config = dict(
    head_dim=64,
    d_mlp=512,
    vocab_size=8192,
    norm_place='pre',
    rope_base=10000.0,
    qk_norm=False,
    tie_embeddings=False,
    init_std_o=0.0,
    optimizer='adamw',
    lr_head=0.00639,
    decay_fraction=0.802,
    decay_shape='linear',
    final_lr_fraction=0.0,
    doc_mask=True,
    steps=6341,
)
MLP neurons of a small language model. Each row is named by its layer, matrix (gate and up: input weights) and neuron, and shows model dimensions 0-95. Each number is 500 + 40 x the weight over its row's rms, rounded and kept within 0 to 999. Numbers have three digits each. A neuron's up and down rows have the sign that makes its largest values positive.
Before each neuron's rows, "fires after" lists the tokens most often just before its 100 highest values on Wikipedia text that the model never trained on. A number after a token or word is its count.

fires after: " " 35, "1" 32, "N" 4
L10.gate218:525515577585545451541460454545499495513480545492495426520570491447513559513519530454473535420513529523424571512458546509479534467461461553520443528510544591554516507526480505508481509485526465546498533516464536499526481475551443475481524580437511393464503505463534530462443461535519447518
L10.up218:521530547481541444496421477475468509522488491487563484461536515490520441497501533499499477548561530548400479568527548481468470430438536472538542472451528478547584528472489417557484524475464483518439517513425445530527473538528451490484584481480573471436594481618518502585532497508514470525

fires after: " /" 21, "1" 18, " and" 8, "b" 6, " non" 6
L4.gate412:530485553540423415497468481506499476506524518451544432465598511471496511471496498515470470450492579504539545529501519465514454546519498435521467505476540539495501556533478586544520520525430454469502477532501525454463526483553483486474471489519601467542487485433476533538410462506465570493
L4.up412:502433555479453462472582456542508494557541459458428558489514514508473533401478473525435535481535532445543465513500456452488489577497495481466490589519487526438443505483485470472447520583477468559528556532488482498441510549529418536495551492549600503483508542501526528472570505501535522452

fires after: "\n" 29, "-" 21, " \"" 14, "==" 12, "===" 7
L3.gate82:501530549510509517551465485503508454481478426537463546500459531398567487450589499556373488478484581491506493512455555419495578563488538460516491507506443454453503492584432512474505563480404434562488463530525483486485460472490504504491441545526503499481494424503493502449506447482506509527
L3.up82:450546490540503478509526507444500502550442507521462526556459497409541478501462437466542479427491469547525507516466533460480528513449520523427457505519429490492574458507472455510444556473485421470484515541442507457474511469487460577391483494530490442478512403488511495471537425535493521585

fires after: " |" 31, ":" 15, "J" 4
L8.gate78:482552516496498589523499552466497508613534543552410502520496482457491546518502425500457505480518523468503522516453435492494423475498488557475489483440513465431459539515497538456518538571494446498503510520527488486526560459468457414461552515496516487476451518529514506440468482515532537445
L8.up78:523506494528486423448540504477505523482523511498503494544420542434494516530463491527505549508541515469441450468478519439542508528521455465586543474494565506498445497435551491529572488491485499557494508468516410538516492500497518516503515617555499508455468491573477490484466479472602556514

fires after: "==" 24, "," 15, "\n" 7, " ==" 6, " was" 4, " is" 4
L3.gate103:443525495501503483488555433520549469497419577467470478526537453480441507544494503565462526501452552487448540489541540477503539534520517478564488482505516462513531501551485545506511532549493412438512401510515418528491455392526523443452508554542522510444494464435532463392571481477456588482
L3.up103:510444531542532439461520511496486483469501466501437494530476464459519594542470433552524471456448547505479591429514536481449541488510518414497417585505536520529454494536438482523509521493491492542564463527481425545421497543466548529498496488487481498489562473488550520588566445537552455491

fires after: "1" 45, " a" 6
L12.gate417:507499525551510532508499482529514579490549520504489512500550477467481510534547524547421538482457524419446469496499536454477406497539514437502411514507501464484479444561567492495476598502527529512467446464554513559449518538480512532460520536489513439534505503549508537444488442494522531436
L12.up417:433475510485534570461479454514456524512484473542473537510482538546420530425483468530462539470525445422523527502497530527521466527551582477525458436434519452487528501517465515481510525511542563487550517480456495535481517524468473553522534503531485440476483531553481504485554445552521489486

fires after: " " 34, "1" 17, " Abd" 4
L3.gate396:487523517459556449492490468535539448477521480470509473477500511507532513559483597500489543534464528542435445553553557451518555446514448574551475529457484456486516539513582500519506467540486510458480544544474525541448449445516502575465468431487528501472498471507499567452553430486540520594
L3.up396:453487527526468487477498535590522478504501469518576482491577507537454456527453569512473561549467528549435447469606502445501563447454510536507532491461478475406539510527515497474554470466522552495518537473471543530430466460524490553510530485494528519440510517481472540555511502515534511491

fires after: "1" 75, " C" 6
L10.gate459:502533538441499488507514474424481506533517534477520449494556520558540542498523566475506493508495550511516464518522524466467447460525458532502461441517602515481500492518558583478467544486519486460528532542485453561473606482433485516463511427477487450523453493619566550475449525514497516523
L10.up459:479501508506528526560503517516503489557471568490614541415476545470464572506484557463552549453558504447538468561478467452573539542524516454509538572486461542446548504508518464490493534475577508533554533396468497493474468493464527524477552518545463501489605485496487563469493485441553539520

fires after: "1" 100
L3.gate422:450546505407520513554492480493517439547529564501476572533467457473561538443501491484477518532538563455506489530453458496568564488548552507509455507515467468488487505610439560530453525490476445479479447500569452547479512476502477555494483499530458472439537463538514550545460537428493493458
L3.up422:446564560435520519510510490508498566499570492557529510534466520498486446482419467472452511484425532465519568506461506462515459567478506553508543481524486508489525530535467553509466499483527463506459467555498496555484553406554441448491496481561557473520379501531518519464515513510525508508

fires after: "2" 60, "1" 22
L9.gate91:459511536442544533577480411514504526530468494499473576500509462475470449604528575534555526514490512473477470578535511523533469484537509541543504479479538489494535475463464451479461513463532516500449532485511500557543460497430564515467496510525431437437476394557516483436506485504534526522
L9.up91:431533492516499405558536431470496475505455529515449487505472482535467504511545515511453522499463491519516461432468570507574528463506471497451602448493465530536493466411482428488451524501538559520506556474518509541524487494582431509511474467385532468540445524500467551486495459448519559478

fires after: " " 32, "|" 16, "–" 6, "1" 5
L10.gate290:524528528441448576418567434516492512495490459463494525436479579536551517573495497618527455544452527524530423544495421520488535542440458536456571493436570478506479528489512427530530486500503567525542483510589425543532491497490534546459529490474505481482449455528466477499519481459439529551
L10.up290:430455517521510492546473494470475468495547512503506467477486486496469579506524540452508517569546479583481571520494508515439573470524497451438504459442523445526467516522516489488504560482492450517470504575472418485550549467474537561547484515456480497477554425475533523523524512462455508515

fires after: " |" 40, "1" 14, "4" 9, "2" 8, "3" 6
L7.gate297:521504515541499480515533508546534549540466539470535445465470481547635541491521475506522541430560420536534440571422486526507527470607504545493393474474550488488394434499503537509529470550536462531533476497562561463541557572549542539455490527471535399510514437493537475508516452540522506478
L7.up297:486462535497517498412501500481539544500446533461490485509541490486566507410453473476527565542495527519541483496510524517489501467554510444512528457566554472513494424498466477485502474495497472483475509537497563593497419491597570442495476433514476471453513461521545523469481586544460467498

fires after: "\n" 27, " U" 7, ")" 6, " r" 5, "==" 5, "ater" 4
L10.gate199:512491525476571528471558490425481475525550547486499518504456510521500458494504549494535531497458531441454523434482503504480556371508476484519481549488539511490506462543469459434479508437492493457521580480520481537515441525545460543455502484514555537557518482467536482416495490479472475507
L10.up199:535528522547476573561540523468513449510512526498481569496423447527420506459467463436517493461497539520556579496466485490463523498555425459493484533450540534447473489468525486562506483486544397530517607457476494465530480540512535566529519565515481504504403500459509436520454498554480530500

fires after: "\n" 23, "==" 17, " career" 6, "Career" 4
L11.gate272:526551522501539553564461376573483484451567511429504565464531435493613593501565476518467509486524500466507498470478559478429486459477504551543473491484521497533601469565519496432466485508511497407505478459543485490459476490549479497478465556479522504503463529502540455522557536476501502504
L11.up272:519489567483489463529494526525476547453574526431528549537479477470509534467451464541498444500518526505510573511479476593457503478500466486495512482539486493469514548543548535492519469525473529538515527478455583533435509513483405503465562495504464578499438520524544464578450542578468416414

fires after: " " 51, " $" 8, "-" 8, " (" 6, "–" 6, " T" 5
L3.gate411:509463515457443474462466444497539502518454443511522469419471490549483565519478424493513554502562487621451514486511439506515482471548484614475499501458403585518502527476509533528548478498537514497503527517543556538477587490476551587555527517476494469482491564545500477433484485492513444508
L3.up411:533575429486534493623429451515536524560536538541540404561463488465518535383454511596553512476489492446553588486435530539486576498522546474529494489489461492454449503470515519492435506447454510530462566505518535405459523423552492464543573521473520483486459542491485446449471476545483491485

fires after: "2" 26, "1" 13, " M" 12
L9.gate391:547488498553528564507453456402465438474554496497561473540507450527530420488474518489481496444504543529479602490501569513557441515557473553490488444502533488470524515588472524536473517575474483504497514532520496509504474496486478485485519500440526449575452508458448468480527493463510514529
L9.up391:484526481479509507455551425483458540477636517529579482504488519524428430559532452504464624541510453440566535570473496490523484484501521480543557545516523457401580446570535566562476494529553457424451588452505527546497455522448418477546461551511491518488556506510528469427520476466502493461

fires after: "|" 21, "9" 17, "0" 15, " " 11, ")" 6, " |" 6
L9.gate509:503475457547458493389464521488472519524524573483462553539463469464500488500474487543471503476468443511562506463463486415459551442523475553483506389458542537537497556475462483462528484514537524432522488458576481419510438461450464480463532527485545528487498503489526438516434421535482493547
L9.up509:478514478554473481510458540512441508490449450407430468485511516439527538504528546511452480481546526520474495501460527503495512490495466457500475467499464488547496423478507618577435532517530550483496488450518509579540432454529492619497503551477485472490464466469529466529495565481467513517

fires after: " " 35, "|" 9, "1" 7, " November" 5, " October" 4
L12.gate489:505501539511496481474537538484532472553533526422465545564482556486501512498532542497530504470441431428497525476524452457446467518510540493432500440502501546506574477519457516567545514477405509460525509463492471503447498493462515537502531540528470528500483481508561484460456480608544409547
L12.up489:466486488496498579474512577504545423509440481455513525539528536467530553459525585521513532481457476458443541462497507437528492479495559527571564448498514466500514437514529535509512552493504590555550491478539436518528440476457416524447533468488447501468453531472503470526440498571552480519

fires after: " " 37, " (" 9, "3" 8, "1" 8
L12.gate162:540514476494485513553538456492468558591469518561463465515535496499543471440492508528480573530549462484504520602477505436524527468558541480493560550518469585545450525431524493560518531541538504468463501476461488498479517477544579576524492473504517481518502490507542522485508489456484496467
L12.up162:471472504535512443505541491514549513508495488524547462495519551530496522539527512517523505548550498462538500502524520596522546504555458456501507551573521513489474516501515515444499519463482508494505553489521540486478502476480520503482489433519584398454479497510477474516529516480521487456

fires after: "2" 22, "1" 17, "0" 10, "9" 9, "8" 5, "7" 5
L8.gate44:580501434518472443462464497478494479499500513483497490533549435534469491545509454479493489534519501433502484471478445555583436479522454565531466477418503525468567599513486499450430438516486477452487442475536504515534553494457472511475489502418505449457426421476539456511529584458439445533
L8.up44:577524499516497509483548508609467534471452512449528483497443440477523508518518602549473497515499532535447539553478519545531512498494530506498510422469454488448491516541493484505518550472547533508567453521494483514489477531459464528505493547471471495463470446585555518572519447487481546413

fires after: " |" 41, "|---|---|---|---|---|" 10, "0" 5, " " 5, "9" 4, "1" 4
L11.gate273:504500476495481480427513431502496503495529511509513482542508473470475588523515514523507502559564447530472477558461461490572526508470512503460468496483499456541491537502471482580496513511550468415506482489480487542542521466494534527455572531436463493449468516534578508483467463495481559559
L11.up273:485546496415509521481528543431557567533511442424515449505500550613486549562532490508490457554477446488493554463519487550542520525509502477644613505499520464547506456472489543419531535500482530486503475580516434526506494437505487489498496548506480508470510502539497522506527592514466561542

fires after: "1" 44, " C" 9, " c" 7, " e" 4
L7.gate193:578475547501498450492478439534502526521510426547513468529502515469535554521498511526547536517493455429522568474480503465497501514490524474482438460467506534530525480536435465541558544425523517509441478524573526476446503400540538529473496517516506444523513480493518488467559580530496618546
L7.up193:493467508475515519450538544433488471454565462497497500446576451516509518502503451494475483571459513516579539566580495467440512479550621490511474499460575561432567488591542476521549492508463481480498470529484458480504535479495485533426548543532493462466484523470496489494470504515508499423

fires after: "–" 44, " " 30, "1" 4
L8.gate480:466525467444532439543503480502497518482461502513524503469490514386467517544542529476526399506603476449525489593536481495518493475502503560443482474464528398479490570513501547507466460481475537484547393516549478511502474547511483486431504527444515517501509472492583518510519523579525547466
L8.up480:492501508529488524504514561548536498516489464516486489532527475547484512555476526465489596482489515451496502458385422529557540489508581514443464521498580511516492578404490546466490508465495482489451481549465455549411513489473411501460448472496467501519486473493482554504495510485547516492

fires after: " =" 36, "2" 10, ")" 5, "0" 5, "8" 4, "6" 4
L10.gate496:516484469586549485552542485450462536632535460510458479493555533459529511521468508548505438398495452493554550567446486580479588490551452516504423458538508465458536547470484462545509574495448536516496471572489455506492544474530476480518523464463491473536506467492538445570459538578461494514
L10.up496:482529566487496471447466498467461534509453596397551484549433428455450439520522533482570516525515566511461475526472523554431512514528484461504499469465545564492532500445531557495524430523418458473423526449526563552538486516501516495471513608466466577469563445459529462472579562527470448528

fires after: " " 57, "ib" 6
L3.gate210:473573505431492474408403468514572467383505543498537444525490458467473480486509483484507517516479478494506499536524483481537508505550492542497523446460497512490550469539527429439493438443528474438547521473435544551438530457498458529567563458479502489470440530500516488429509566494510504450
L3.up210:573496506506499490506405501474476467459515521474540437527475443540469500522397537480575570444493528473474533511531425426489501468513496581489442493489533513550522447511470509507489503475487493449539512485469544442476482451520552479500605488554504536508441472498494571467540472494539528475

fires after: "0" 21, "|" 15, "–" 14, " " 13, "9" 9, "2" 5
L10.gate5:450540510543541492426512445529480513433577526468549558529473488426522542526494500517531477537482504478499475435523524493478504465511470566600479460441548508535492538527452525520517437482535461496532498444515483485512460447488447524502517512537519578471472496491558526473513496563457539522
L10.up5:400461570505531469579450442503505539487525486468536534442519492502469453478486480480532524520516465462501480527482512528622530503444532466498505493506550504548496438526468477557552564561530467542403496523454560436487491456484450490523519494463461506493450521520467444529569528523507524518

fires after: "1" 17, "2" 15, "8" 7, "7" 7, " |" 6, "5" 5
L4.gate276:467484545525537480553480463446481467509553433490491479440482521506562547433524527594413456408476525458443542516483524480510505576485433529481539532507504541468510552572474538463542508565496464520500477488546508490518497528451510458468574480502506415599514486452509508477540482438429466514
L4.up276:455469576492489519509543498493461435477443497528458489477418529547475527551553559573451517480477464467436501467459505521486517563431505488471577539511446507463475569496490536397458470513572445575558520431582432535483552553428542512513480522494538489512462537518560503484544444496505525490